config.yaml
head_dim: 64
hidden_act: "tanh_gelu"
tie_word_embeddings: true
init: "normal"
optimizer: "muon_variant"
max_grad_norm: 0.5
doc_mask: true
train_tokens: 170800000
MLP neurons of a small language model. Each row is named by its layer, matrix (up: input weights) and neuron, and shows model dimensions 0-191. Each number is 128 + 24 x the weight over its row's rms, rounded and kept within 0 to 255. Numbers have three digits each.
Before each neuron's rows, "fires on" lists the tokens most often at its 100 highest values on Wikipedia text that the model never trained on. A number after a token or word is its count.

fires on: " |" 43, ";" 18, "0" 10, "." 6, " " 6, "×" 5
L3.up69:121137111138156137154077131122126116162150140129149123117135091105085135112132146150097051175098129110129110167137174094098157087163122161113145108125142101127139127145138110119139146112116142131095131141142133138128132174156154091113130134142188129121141108128135134125098116124107098116179116130132127087130154098095159130174111110158168142148113151138108120068149116128112131158102120148100141154172097087110120115110123140114132180173106132110127095184110104137102143108116131142122143129098125145155170150134126146137120101166114149078129121142065135138129113164114104096

fires on: " n" 45, " N" 35, "N" 19
L3.up0:159109126077115135150139132149121111112108169166131114163163114098096109177102097136124097124125165139134115160128103113139133119099112126100105152125163114134127157093168166118156104129108154104156100109089101129116115077182172124188137158138141088125120113126159142112150186166130096139145148120145130176132146137102134088117120115146136127112129134141095106144102138145160105130166144121122136110133117106127171137139129117153129126132146106137086088147163153128106112131158136145120116114150151135103108095115157112109127107126104161083138125107108101122190092094086177144

fires on: "," 33, " and" 17, " said" 6, " put" 4, " describ" 4, " scored" 4
L5.up149:110127122146111120154144124094164123169135126141088093146144149107133148105142145132134109137141108128164143146147095154145112115108121121120198115095109061112146118118121114127168109111145107146139149139141132081106142139152115182158133156129169131116169147128099161148096136109118110108165164105102100154111148122114143128144135106084138169113168183084128118123159124068085133119147142145106100164091124155131103142127117123111108101138113109118172091100092147115182130120121101110126124112130149148134135128121091129171085128155088091148143110159122144096124090159132147128

fires on: ")," 54, "," 18, " and" 14, "\"," 13
L4.up165:154116191140116168127111101121157119146111115097154147190125137085121114090161182164125159114107146127135138134139156109149141124120102139137127157141100094162104116124141104169157110141114139118125110105115144130057148107141142144120092131094100087137118126129155161135155154105119160116153142130141132104111148094124136153136130139142099181147159117082101132093122140092123131088150105150113100131103150149123114161117096092075152094141138109138124152059114111158138159166143088147120152139168081135128128155156118122143136133106098123139124127120136123083108150126104119158

fires on: "." 55, "re" 17, "r" 7, "é" 5, "ur" 5
L3.up568:108119139111131124143101152153124139104127144151163117137171140123117156087130143123124090147106124153133123146101103106147122098079146092132096146170139145144109070160148109157119120098122115100172122159057116135096096114146158107147147161169123146097147124161113141133102149096085143100134148132121132150134130135087156127160175168126131120117121139141065148121142100149119125104074159122079110122145116085184139125139151146122122141141106138139134123115135138122189082146165095124116137144165143149135110132153111106140156120136120133147172155096103124119165120077115124136

fires on: " and" 39, " is" 19, ":" 10, " was" 8, " as" 5, "," 5
L7.up453:123120148138126101108137152130172100122138135148115123142130150116129140086152123124126154127131160131125125146093145098100125154088165150139131134129135112117131145065126134111169127055091137129100123121160137116124161095126124140133128170153134113171182171090144178184092126122109134162157142124132087118130137136118109130152101109095108158190137119100095144135154129121124095100115081099142151135131127098154117102108101095107140129160100149141145128100139128135094135146112077132119152125110119174138080143172135159174115112130111094186142104117112133130103146139137176135

fires on: " b" 95, " B" 5
L4.up213:146163111127116147125133135155145106150140107174127144119156165086138160117064131141101128120116147150113135106103117164158174176122116143174133113132157126171117166092157111124069091104106097136113111084120125115113111139129124126115124116125124118107111152116155107138118122137132113109105156094127144168091156114090089142108145101149115144110130132134087175077131166113152111192145132144138146148191126110115143130124144110098096142102160130109145121147136114156083120087147130069162101149106148141139113130141131125100095134123105162152120129135159172140111087139119102113

fires on: " dr" 26, " r" 14, "Pl" 9, " Pl" 9, "tr" 8
L3.up178:129105177125084086147121097142102095140100131113128125121213142148148154133168125164123088156144153102102145155150125151104102112094115120119096126131168169065141148126142122096126109131107090123147120120120107127137096145159092111122148111118101133100110174136113104128085138121140140123145121152110117121149116139137119123133175102148135136198135090111136170138080120140122121133120122141112123123146168147105151136152139146168136120136129132161103103047146167164107129113115145131133135124144100132095118130164122157170106090153091115117148093142159119126132144156124132091

fires on: "els" 32, "ines" 20, "ins" 19, "ids" 5, "s" 4
L2.up154:127173110104082105137116091127138089135170132157095076128150158102158111123147143150129121147114093107127136142125151119129155137119102156154132136138139098122125146120178115162098077101105138136135089163171088140111157112124106120110092106075130132115160153136135117176140151107134132132169093099147146151170071081132093161135114132122135133120120122122082152165121123153128098151121134179124114139150100137150132104145084112142119064135102124180125105101159140146144133110142124102153069139126109097124151120128123139169157097105148150164111149145139120139120130120112116119

fires on: " University" 19, " Texas" 11, "ham" 11, " York" 10, "aw" 8, " the" 7
L3.up454:103129119114101122131108147088165112120083134127134137158126136103101137093128131151148150116146087132153175105157121093104114088113122123147129105152140146088119140165111138110122103139139142141105165091090121161095131133111097139150131086092144118120055092157096146138153112137131094150163126119131166109143148137104156093098163156159164131134124113107126158117102151147132185206115111136142121119141104176121132103106139137109158167118093136098165095191137141106099115110124128148142130123112124112153139125145106138137134099129134174116161144153119115162149179124109126141

fires on: "," 28, "ri" 14, "re" 14, " and" 6, ")," 4, "TC" 4
L7.up333:156113121108105125079094168145161150124130140138145177135124135093151109101176122141174208150099163080142111127080212103140137144104143176106134137106133089150136102117108120132145148134101136144112123144139101138163133084118134138153123122166105120159127120160099113185144107152124136117122148139129124128184122124110129098138135134123138109143134122114125134114094107141117121088148077121165159127150149148103127116133182169146146107099134149130140130104139148144118100155123106092128116117118153145108117104108070117157095112122155118175114127097118118130138166140133116114

fires on: " and" 59, "." 6
L7.up95:131164167108129119124152144161139109104117115116171101090105170105082152146129142145159177151150127146103177079145125190143138103112138144108123141090135146111130104079143157140085146117153105149123143164150112136138128147151104117165095137149090127144141084114143110146101156122103111061164150122108102128131129122139123144125154118110094136142103145109155137147135168158105098109146074135115130115134145134112126127119164119149122127138067148117103056056089129129135186114136155123118118119148152132139147130167113139136133101137101145129137141093125145124138120125134124114

fires on: " |" 36, " of" 16, "a" 6, "is" 6, "'" 4
L7.up104:083136139073152108163131115153109133107090201127134098127131083096134189138128138092118101130129094146067099108142128168111128159122141142111121135126165106141139131119133122125096130085097085108130150177153159141072141095154138119090167153119107130107109117094103133142143181117130117110097115150158082156144140095096154117119121089128122132108171113136108114112100126125140145093101143111124128163159109101119131139148093123109133161106133139126118140157115138098116136152153155149120155116168152180155146154183103145130161142141148120131117124133117158129132117131130159141

fires on: "en" 30, " of" 22, "k" 8, "e" 4
L5.up306:070125157156151133125095119128106120124074127136126149097160114178141136126146159107170099161134125163148103119100097154100146127060137157099109119127071099163163138113110196131103142104142112113086120107134114100129154122119134150133146134141138113133098136149133126130127112087129086118151098139103109142135118167068151138131118135154114138126130137167133147143133119111106141130157135087165110131138155149123119136139104124118131076087125136133183102113143157135133106167123174097097099138112117184141164120103121114102141119088144167129126098082135149150099147123128147146

fires on: ":" 26, "):" 18, ");" 16, " ex" 7, "oph" 7, "]" 4
L3.up552:146097150139135129139136147142137146138134142101155111093118145076108116160165118149086158148157133134184084169108145141123096092146105169124091114097140124160099131105158105116116119151095139077123190105094114139066118110129158091115081121111120141129173114126135150177156095152108136117169119142138159111143135104081132165085124086160138072128128136087141166095133136140126140126115116094153114110137144163139125146123153121121136144141125140107119103130111149133095126157155152151113142137110165128171115126058135154143112145120110117107138131138128113146131127142158156126

fires on: "ing" 26, " as" 9, " called" 6, " into" 6, ":" 5, "ard" 4
L4.up38:109130118146129137175119150139114150177066132157174163107144117113136132093154125106149078114148088125158129134131077096104158122152114119178105144134094110116134123108173090113135134134147167177084095120144089127118156115111115126141096126129067136126130137132128155099169149146148153146121077121148081141118131173094147118162094170139143165121116087163098114141151085102132157111110122150113156105137138136109121143114121136149106119131137110191118135134164155160132112142143107152142150154120135139126139119171112135129075120113131144139112140101146121128144119087147148106

fires on: "ry" 40, "ty" 12, "hy" 12, "hip" 10, "ie" 8, "ü" 5
L2.up477:164164148126120113095062104103106141138160142147124142137099160165085141136154110154110129143136126118100150104095174092157143126168134165115128095146152107142134113120162139170148157148108071131114077142130116128106149103134102136120131136114111162045131127143151152121156155124125124126157190121155101149140147102155119140120143129090147117107124126109157090138094112133187156123104132123135109102159115128100112116101120133128108092148096126156148114143142100184131131122125115111103151106091130114125148093106156153135149116129152160133104098143134155094103132073149147118

fires on: " Country" 12, "xt" 12, " type" 10, " Year" 9, " National" 8, "ient" 6
L2.up44:092096117138123093154119084144110156129098170119117144154138108131132103174157162158106152133163095101123144115148093098114091156151126089112105112106125157115107127181172097137157118098144157099145109112132150147119129088105138113123131151161128146107147131104153135171135148122091148098126133122136092149170156118070095135202112152134136157155122085138134126120136115145154108205113123135122096099139078128113134126109093107125119137131133121108145117150126148189110125113127116098099116133170107138121137173099167117127124116152112135124115148090117124118144125116151166095

fires on: "ing" 52, "ating" 7, " of" 4
L4.up225:124150147121118112145115145141075149135105123113103156145144136131139115129178143109123105144109110130121141134126147103103147143140137111138153156078146094143177144129131105127113167129138132123156148114136152135128109149112132135102139153207111172091163104111156120100141147123173126129115080107112144083137116152123122135151129091173132152109103138152134144109144083102103108148120140058103155160186131102112069125130126094163125112081122110156189142103135145107126128116113128142119153155131112145136129115120153093114112099113174132160096094092173149139109162105113105105

fires on: "." 98
L4.up596:084179150118124120153158156116111108129152169106162116081153101139126159136142135094148111156097117085122165103110110177102136112136151134130106151169106133118117145106131092096084109113124129131130096102060130138123169154170159131147124127134093171150130117118134168149129145133091140075137125119096149201144169141115140139114114107126165138139154115122127124103113127139108167106142099147106086109148086117110089087131138129117107131144147111125127099161103138136135097135128100106138142127144121104136137116110163128137123141155051134130138153176137170135123103091127126137

fires on: " the" 25, " in" 19, " of" 6, "," 5, "1" 4
L7.up437:191142134103108152106141121165118149152104119121118116193162161110119103116159149153122111125116135168098131105125126113086115140080127176125112136174082105163155113135118126132096140123156120154105149131130147115143140121144085147085105119100139101128077133097139160128116138124158153111111110117158149164147147157117110060088166146098117129092170085111115123112110096134137083150118120143133127134121101130138160155132138136094147135112168105134162127150147090114132120137140146087136105126129170127121135125133128164120166103151157084092134131058118141138152142100132145134

fires on: " that" 57, " |" 22, " but" 8
L4.up288:130170114109122147153097159173088163165140164155122120104151146130103085105109156114141108164099122112105132153092110128138152155152137120138149129155160176147143077118165105125098132188151160162125169140114096119148163149108156107124126116133157127116138151092122126162138088109141117054133093098145117142124092107130153134157131097153127163133121149135119115121130139140095090092158108143115137114106074132112134137062111111112108109153137120107090086180133163147114125091150112131154123109130121135116128105099099103162166095146121127139133119132151142126105125103145132120

fires on: " g" 31, " rece" 15, " en" 12, "str" 8, " ev" 5, " art" 5
L3.up426:148142152142156126128141108117086134148135134113098165119165118143105085103127107105121141139146084106101098202151133155071145123130098119168100110102110124109120105112104140114181155146111148153123086107114086115123119170141188129135164132133123141141131132119120110160083123106077083083121120146176124145118138124131112138122140138129103130137162127133143129135145160141111128127127149134090137128151087083086131148148163127139120100096137191143120143134151089153135144128181127084151125123134101160128133139114111123145106154127158102107119135184160141169109152126155092120

fires on: "2" 35, "f" 10, "1" 9, "er" 6, "in" 4
L7.up360:133130172099121139122148126130109094123118144118152109118101113140158089144167110139157179108143136103095121103131165088164099126135136079110170112129111159148119155106120157100117108137111151131162143137110158123091086136168075170163114100134177130140130101135099106126143144176131129105127100107096126146156087161136137114146131105156130088100115161125154109138146089098094115134123136097186147119124154167119075153167160087126115128115132179125158149092117125115108145130128124159137100117156147147140127129160120102087125139134117138136109157080144123120156093111143160138

fires on: "," 22, "1" 17, "3" 16, "4" 5, "2" 4
L3.up43:135089107139145162108129102152071118131135125124128087159133120128139133085128159127136157116136105128115181105134154110157101151139106122130111132121149113140111128143149161094158123167116122102114098134125096106113095154167122145126132144100153127165128077132106142130156091118156163090120106110115131148234153153173113098151128129178146190142155147136119103131132127107134126149129125154160093151111141143128148134097152128120080123109126143133093123139138116140176103095156082130130127103141127127112120147095099121136131137141118125115099121093155114113107107061136073137

fires on: "iv" 19, "ed" 17, " f" 10, "ing" 6, " g" 5
L7.up520:132131145065135137185151153157109123170156130160073120124130155158121136126127108082167120117127112152158101172137139134114146139112117126172126132088099205102114139127143142132128125129125149124162145117127120133055201116168120134102116132116105117099120112104153146178142129150120143114152074105150142130133148126126128118111157116126094128131167099138151129136106077127115162139110127087196100093131131093089142108126126141094114094119146126139105147116111114108088116092087114120145148144133127136122142115145134105105129144174145112151125124088126106119108129124159153118

fires on: "ro" 79, " sub" 7, " syn" 6
L2.up472:160148129147171138073128114118095142144171123129147165148136100124131130139152127173122148143148161117104094114086139108148126156211126163121146104110138113168114129127156114090143166106108133070129112122100088163128097145126135109164109154117120139136090118124134127088119149095140149128123103100113153159134137055127104128156124122163177117128112153132093115101151092147132097091092110143141121084106112153119134123123125122119126084143132101134126133142156077128145132202174104120129131110153113124131162123107149138142114119094123101146134122117121103115182132156114130120

fires on: "." 70, "\"" 28
L3.up301:120107153067138129117151155153116130092166140109132107127141126131172148106146159100127116135140129157120162131093157122132139068109145108120126109155119128133105121137145114129101119127129143117178088101097123139123082099129139160154117153113114132151122124127149143134169159110083123191114148158128179157132150155115166161132144157112158130138168122150106114101145126128093138080147153146090137112115108160138142083147106145125095109148111176113139096133100108098107105090122140176126138156147133154119127130110137136090128113083098139134145086181094108114103155068111127160

fires on: " and" 50, "," 17
L5.up247:168160163149120129152133107134143130095133139111113093147163118124097091101121119096123180125122132125115153102141114094107153146118117166126129143129121104093146159155129110165184081147102157168087100097126136098122164153110126114123177121133152140126107102158142144122133142147125124174112088081116113121118123173106073107126121138158156118146066127090122123127179103170078141134126136092141131152150094142119169124099098128114145174099122115087120134114149132117115159165103125139142149154120174111101166142146099111143107096112104113156119140149152154127129126148102137128

fires on: " of" 18, "ly" 13, "ically" 9, "ally" 8, "ually" 6, "and" 4
L4.up294:129154118166129140093119123118114115146113139163163090141107125139187119139095148103145140128134079114151131149147121127163102165122097120102154131127130147121131078120100125134135142156134150147125130137153134105112125152118108128154165117158115130074136115113150100097148153109133194106144087112084093102124127095091124087145096109150113125134107124149110156116177150138116119152093139115181097160169111153152059145139083106132106107148115066166116086119163134111155148141145163144133128151117109146125116126097117149134109156143153130137114161097132134184133107121161131109

fires on: " in" 32, " " 11, "2" 10, " of" 8, " on" 6, "1" 6
L5.up61:167159121127098135156162109145117100135105099149094133139152153111156113147157150154162121115116120168097087095101135121116116091171133182181093112141120133093143111146100146095135137120125110154119138086117124104141152122108127138136079155121114164108085130145140125145092135091114153143135098133150128084106096124100111079130161146155131141133108103162137144162103122151119098120136116163147130142147150086124145109129121161133160159070105147176121128128141129132091125144106088099115126137109145168087141136126141141112120092096148111128152159119134115174171174141174124161

fires on: " im" 15, " con" 13, " Ex" 13, " rem" 11, " sub" 10, " syn" 9
L2.up409:093124130142083153122184142101130112127210140124162155150142134092146145117109104142151113136141125110114138109079136156136099137121131150121064097148082148146132141156143138085094132076131110108106136151155127164127124137146140128119101114105142096114100181130109152186102169106074142159159142101118117144148144089095110154128123164122128121148112129133120163133107123144130083104142098156126135085124122181123149125102151138110130120134091139160119126110159103161128147170151105132117086107138147133157132114081133121158095117132111128129145117097110114141164140092127140155

fires on: " g" 54, " ev" 11, " con" 9, " Haw" 5, " f" 5
L5.up270:134087151114133121113154162108125128120125100107136129133083138076091100096135141124110125095148118151135091163112107113138184146123134101147107123127082153139143116096158126130131110123099134147136129125132151149123155129168122172117097109144076152101107068158158127150104128137124163121141135146132140141132200134127169160085114116129137125111156167065152126114122143142151098200112151155127102134119100107066109116138148120097112097130143081136148132151123109090090124116099107145099124138134151138125136160148161160164112163136123113098149112154147122159113113148098119139

fires on: " b" 99
L2.up283:150151099112116132143137100110145126143146143124158159139170128132131150135125119115135159128136151126128148112132102146203115168137124134153140117112143128174093112099121146157084125119089112113116091122114104071131107137113094130133103118119117107118124104148132148165072114165050143091127155123142081177129171119104152114150129157124092105135112108129143141115135163092139163139106113158128096129119139112149116154086079135139098106154138114145140143151110128148124120133170118099150100125119115167074141122174129178110116133085124112124131144075149148125098089159090137125

fires on: "ent" 39, " which" 8, "ated" 7, "," 6, " whom" 5, " where" 4
L3.up512:064169165115121136163088157099176150075168103142122135140129173071129112137137131124152124126141146161128129158174134123127134129117113112112108124114127139119128139147151131167151125157108149147118144139119120164140161128116137117135137116104145133109086108135099109138130126120116134139151141109105138121129128113090165132137112078120171090146121141090109135116131136123109104164101101098168079160143169118118136116121131104135084085115150085120157118117132185105108139142092126088141121141116147149162159109160107124096147076114085147153102135148085175135157102179141108111

fires on: "-" 20, "\n" 19, ":" 8, " rece" 8, " population" 5, " ex" 5
L4.up192:146141103160097165108137099100133091175184131128110116074124124116124110131125149085139094105138135126095107155164129154119148104133157128086085113117119133092130153112101141115128178171098154114124176085087117160122140125118134128133086078110123161118174108147108126186124145127123104128114109145132172126126114143102110138141100110137138154138120100129165107166115173103137150098117131125106111149166180178107149156105112130148119121132125135096114111088119173144128133116148116141135145168140098155155122094122142132120133131141130095119150097168137137116089145090178118118

fires on: " g" 34, " dr" 27, " ne" 11, " rece" 9, " der" 6, " J" 5
L2.up487:148112117092113144096117165123088139143161094103081127095154137170165131113148145134142114135115148130118133156096145133090124164126102066134135102105090106152089099113171109139141138143113122157123139053110105141124138151131142153158133166152139132117127126113134121115097112137133100118093133165149139128109157117145108142147163166104142126103155116134132128108154135058175118132132143141115136140159093081123107180142180125135147142096130139142119137086121103128111116129145129063098067139180109113113109103117131115129137177135156105119129144154170122139140151141142137128

fires on: ":" 27, " /" 14, " " 14, "-" 13, "°" 12, " (" 4
L5.up243:131116122128167104134126137112119096195125155113119159123109141107112130117122143158150140099150116106108166162114148140161118154083135117112101131118106126106112115129149125166126146171099099098105170127121109148093112103162123120150110126096115148100079116087157156135121135129102094143152118077072144147138122144139127163152136132138114154133111116165138128152131130106095166149124108135122173112089116147108109115122102093161114107125121112103142137099077161102193085135115101095153104162149145108140111104089135127114161163101109133137132142148159166130149109102167191107

fires on: " |" 43, "1" 11, ":" 6, "k" 5, "5" 5, "):" 5
L4.up404:100146130128134103166153126141119085160133129150099118134126108131136186106196109128101103150151118151135136175074142053142085110142166157135111120076097110132103140109122149154107105129118153124135124097112132159072195118129124127135130140129117109156140141111102151136093100149138190118161134150152096144145129098105159122084149082115107111159111119117153143119146165116135097172092126114121071141136129133111105142116109157101124098083105150129149123115123132084157135136165147156118128123124112157148106146121142131150135145136126119138103088154091134139122108122138134128

fires on: "ly" 43, "ist" 6, "st" 4, "emb" 4, "ed" 4
L7.up363:125165154158111138130118131179148137112143165123103096120128098190091066119119139102151137107155111170123135138108105155127116112130131151158115121133150142134138079096155153114133115158097138123111170104160170138147108155139106135146126161155135105122183104135146141109101112141159117120136091165112116108091140144135145122112133157146131094111141086114141099186102145138088110138095157074133146114100116112164100087099118142103142106093138119108158124090148147171136210098086128124160118168142140144114145103126112119118118094153135104119108144131137135108139130130136139138

fires on: " '" 33, "è" 15, "ä" 11, "ɛ" 5, "inct" 5
L2.up121:121148137136106141125111106156092124150141153111130118120158057156144099138145155113127136148112153071135123119088103133151158093150141154155158150154088127112087090136110104149130102154151057135124136100103143160128114117153138159100160115156087088112121121133125088089123149105094118114114112138146131092143114074129105125161168162128166109100146139133120176143142180099147136153098152172109096135138120125137148166157122187128151149131106089125098142139095113131109120126124095122099127122116103155120112097136097117102098132119125151131142137156127101151113083140151152128

fires on: " /" 15, " served" 14, " En" 13, " pract" 7, " Law" 7, " Wal" 6
L3.up113:136104117135063082106129136157102125162127138127138115127098098115094138128120119129171130138101071135128110138146134172172159124091149152138153158098120146135092068112125148084147125139139130165117147151133130129148098117135105137140104099148155079121156150113109140112106135173135103171109102137137148132162120139196107120107126123170144130146141098159151149096123141090118150099157116135124134146143104145123160136095170101114115142164159128143145122110120122128164086132163126152162118130081147127146102138103096128113096167117109108120141124119095160180124096105153179151

fires on: "n" 33, "." 11, "'" 10, "g" 9
L4.up568:152141170123137129132130119188115150116130127117121131127161144128120154103119084138128151109132109162108133108126128150127142100084127145109107138126141147100118136120182118104097131080108164132130115138140132183129139122150112089135138134083132174140085157129139107167107141150134126120141154135139132153130189112132122147110124165088114124127117173123068141112158065122097118088153087123123129074124163124120137099083115091117161113110119124125113079086114122142094100182124160144108110131124145160120138151103168086113140141142115140173144131137079145129146168098159127149

fires on: " " 30, "." 29, " World" 8, "ig" 7, " $" 5, " |" 5
L3.up399:170112143135137104157118135123102101085173111095143120111144132137132104165157127133131155126129151084102124137167095134113108148173142111097120145093134133128137148136147114128124093100115178166138106124076137137119158112097109107134156116118129150068162148100139145099152135133093111108122158155127087139126112116122099117157138098091117103141110153127083117100140103155115141092123144131151083106169145093078126094137135145127113092119101129098158112130125124121122181148134109143099175121150104127124203157156154132134135137146174086118160125166101173126147137113131139160

fires on: " and" 62, " =" 15, " or" 8, "pt" 4
L4.up591:118121146140112109164106129139136089099092151153124155144110056132097093101105094101095123114157146128080148136136153136115151117095125099098126165139137121090136188143092127126113136120151129099100125120153132109057134103124141113130061132107135119165166160113146135098156172119141145133079118128121160124125114157160177129120150100131171118156132151127143165101162122134084137101121138117128143141145123088140153130115147123132139171094146143112141152100140122151113171155121142131141153115123136149096124093132087120159137125179138133154141145131111109134109148115081177152

fires on: " Sp" 24, " prot" 15, " sp" 13, " def" 10, " cr" 8, " qu" 4
L3.up393:126109131127157082155137159132108148137162102119104171134133122122081088117172138080106103115154143109144100101113167125177169052156098156105128141119146171148140097135091110139130115118119082107121108125127109158089110157129133142138087154106110127118134127140136144144160155116136148126131120120120140153141110137106141158137164145132106118158142096143145142132113124118174128118165131130142109140120075113151133118157147098146151109172123090133119140181171130129141150114130130122146140157101127157135137094145123133107073110129124078097116132171097097100128174115059136120

fires on: "m" 24, " im" 14, "om" 11, " rem" 5
L5.up639:093109100102163132064161095085159105168214144119158166109169085165115141126109122132151166124133116111120125141113122167136098127115143120132086111105169120122127161133161140118092129117130163133094118094144115136120122146146118148131129122146147107099120141095140103123158130144142135148156152130139107078146130155162134115123125087098131094138124102121137158170132129118147062148098134144128086074169131123133130120148111153121131141095142130114121141129153118117127151173168126147173188118119153140132113133132089099137138154121153127121132168119082132161105107098126142138

fires on: " r" 34, "row" 14, "hy" 11, " sp" 10, "ry" 6, " dr" 4
L2.up256:133091134148112120116144144120068156122153122157123135130159133149137143150137124158114140121130118117119148119123092111109126126126128129127171136162123161091139110127123157117111149070096058160150093125138116118136147104116109119119159145118100124091110135148170138106142129158122081163133177169128129103147092112143110127098196132114157098142112155159158153139091126143159129144131137125153124199142102135124108110111137104140104084143110127162140132149150139130089110096091112118122105119091157139163108089099131125128090135116086097106134081180133120133190159140137109142

fires on: " sp" 21, " Gu" 14, " gu" 12, " prot" 9, " Tr" 8
L2.up394:189147139112141121149130148128111165141167100116115115111143159153130150110123120116146113135163167087166086123134152110149138074123113138135124146112132084156121146136144100128143157140118153112164145120141160159114102110116106074146120185108142103131140118121116160122146198130101138143087122142138145164120146128126131114096122145094125109159123098113090164190108112111133146105111143145128080127135116132136135129071136149117124111131134125189108136122119154130166125161136087141168131090153102131154104128128167081122120121143121090153117065152105152128134168097115114102

fires on: " p" 36, " f" 22, " st" 13, " acc" 4, " ext" 4
L7.up301:111142124128168128139097118077131108172129110113153079129139128141175135123166141163190121125146120152090124114147121161105103122154124151128139136130101113140114125134127139142091133139159124099086131135157135080081134126129153147159154156116129160143110129059151115170140096125145170100110118124108095101094158161153127116160136076132109139131090129156164136115102143093126141127098136119164112142136132101105135133136095148128137106156097155198117178132150145108083103123084127191116143114086112129177139136131129139105137144092117105102121141134136130149149143102125141131

fires on: " con" 27, " dep" 20, " f" 11, " d" 5, " per" 4
L4.up34:087095130126119141127144106102131125158143091116145154109131120086134073126135172130131091135102131119130091099147115163129170096132141158145111098129127132175153113128177132166095115145111112138134105112121117096128087139097097117137116103151188165133111113129148123145100133154136160048120147096137110150103151115152156141141120101124119124096123140153079120125124119104111109114123135110094113113121113123106186161118139136177124092143159138143153166146115119122120147096151133148133151112143111201173150165126191119153116122150126097117126121134168093123133112129085125126

fires on: " n" 23, "n" 15, " he" 10, " well" 6, "te" 6
L3.up131:151128118136127165141102095130104108118163148134115115153097130160123132162161109124154098104134129093091068143127093147110139106123109159093140176116153133137137119109161108106086110136092117108102136104136135151128122102121152080133098142128124109146132148060129095149102158124115098093119145126142123170106165141144117137121129115147085170152201092132090124132134129105181141165140149129121126103139159090110152138126138115122161117138096139151114116091099114158183119119139132085165165157166125101092152146151158137132114132119137136123146117141119148138195116129089124135

fires on: " of" 19, " “" 10, " $" 8, " \"" 6, " well" 5, "is" 5
L5.up53:097105136108139163126115097161153127120111156098142107105109077084111169135109182134127113141114130132156093161144133164152108177150089167133130128105134112078102115159123140105154133133136142114159140114126134130129141114110128154079130098128162112131136138131103146164127144116140100145104124161144125106087111124137080125148125044143076140088119117176135109139099142133103147097093151113121159144084128122118125180127166143131143083136141114160154122143102085115150141196164160121117131165155130137112098125135097137121129136121143151148135103142116153159110130113148147100

fires on: " |" 70, "|---|---|---|---|---|" 6, "|---|---|---|---" 5, " Total" 4
L4.up139:161129118131107118208120125177124142113116082118145144166155112080152147100152129112204162143138129103157117120089090141080141107127096110143138120128124114117154110143170139127132088099117133130110140148158110095135112088116122142139136117136117155100138126131142105132128154123105087163137137138180138087131131127144131113119157067141119127125116133133119116120100138159102132052126154134124115089132148135120088188128117091108133123178132143149109170124134117122144139193127138149141156135143125126122136145140149139181113118133163118123123138130161093132127179156088131113

fires on: " World" 29, " |" 27, " United" 25, " New" 7
L2.up509:143135155094150125132128121112084131126125116139116127157107099146162135148142152158135146127111157118107150174114116082146127161123140136126153134126145148148131131143115121120125113124155114116148110106113150170134167121053099143146145131116129096110104120095117176085140133108094084163119108144151083130117119131124094121164089158108130141124095109147093161144120129122108107098136141101193099120119077141102130099154136140124122142113097120133163179102150099117151162165144124128126128153119123093100191155171131108158103136125153116149130174161136155142148099075111067140

fires on: " |" 69, "|" 31
L4.up350:116124118120102078166159130142125137104118127120180097138128131137148144119166146148168123164137167110122100147089146079140114120109148098109112106096129156124105128127106109159103089124117122122143132050128142092146113106125112136137128145138079141090151166111094115117148113119087103183160127163078100139145126146071102102161144146127122161113103156165088121119096111149121140081122112146123099130156138130099122135117134123145095132170095123133153163150120158115180184126123152165111147139173107107115155141179131134143132115110147097141144138138133108135133150116129103113

fires on: " g" 57, " rece" 20, "enn" 10
L2.up186:135139121136082134168104131130135103160125123105123126138126129139100105109115164130114118181120146153097096158176122174129081141112116098155096110135090100151075097148100140100147122171119154129172104070111078128108123133167114152154108163109148123099138137142133140142127107125116128108179138102130134129119164122141108145107178158161129120126157113120113128146096156131163150116167118110140110143134072115141138152130108149113141136060116114169172089147113120136105102097214098118121127125126141124144124098097109139134148136143143120150144154139111089127104130120104122117

fires on: " in" 26, "3" 15, "P" 6, " P" 6, "ut" 4, "," 4
L3.up27:143134114097129130135125150156136144111140104091106138103125124114110181116164140104118129142112123117078130099135135114156118130118086152166140137166111111131128165088129177108128061130120121147164123117088165113101055121154133134160154183114114147158175081156135134104086093114139140091127161122099128121122140144149185126141107159150109145139152132152130100109103156128134133116144134129126124112144075078104110134129098098147125152122097153123129151112130104142122168111131137152095162155173136134090124132158127137119103107151122143156121112121150068134110110084148109160

fires on: " |" 33, "|" 10, "." 8, " Party" 8, "ev" 7, "oc" 5
L7.up534:109126097150140162136138113140140168173115163117119142110137129174168172135086150114170134155118133114126141154103093142123148141130123160145136146112122182089164086105109075129112092124171160102157116124095147143152160112129155152111118122154065149120130134134104097150124086156131149141162113103098120125075109128161135078070128106142158163131144108107126165091151140118137122149141142155135108155104121145115149103096089126112081131142143131155127145139154171113168141093143159150137119082106111113116124131126111117093148147157120116143139120136129117079128097142102124111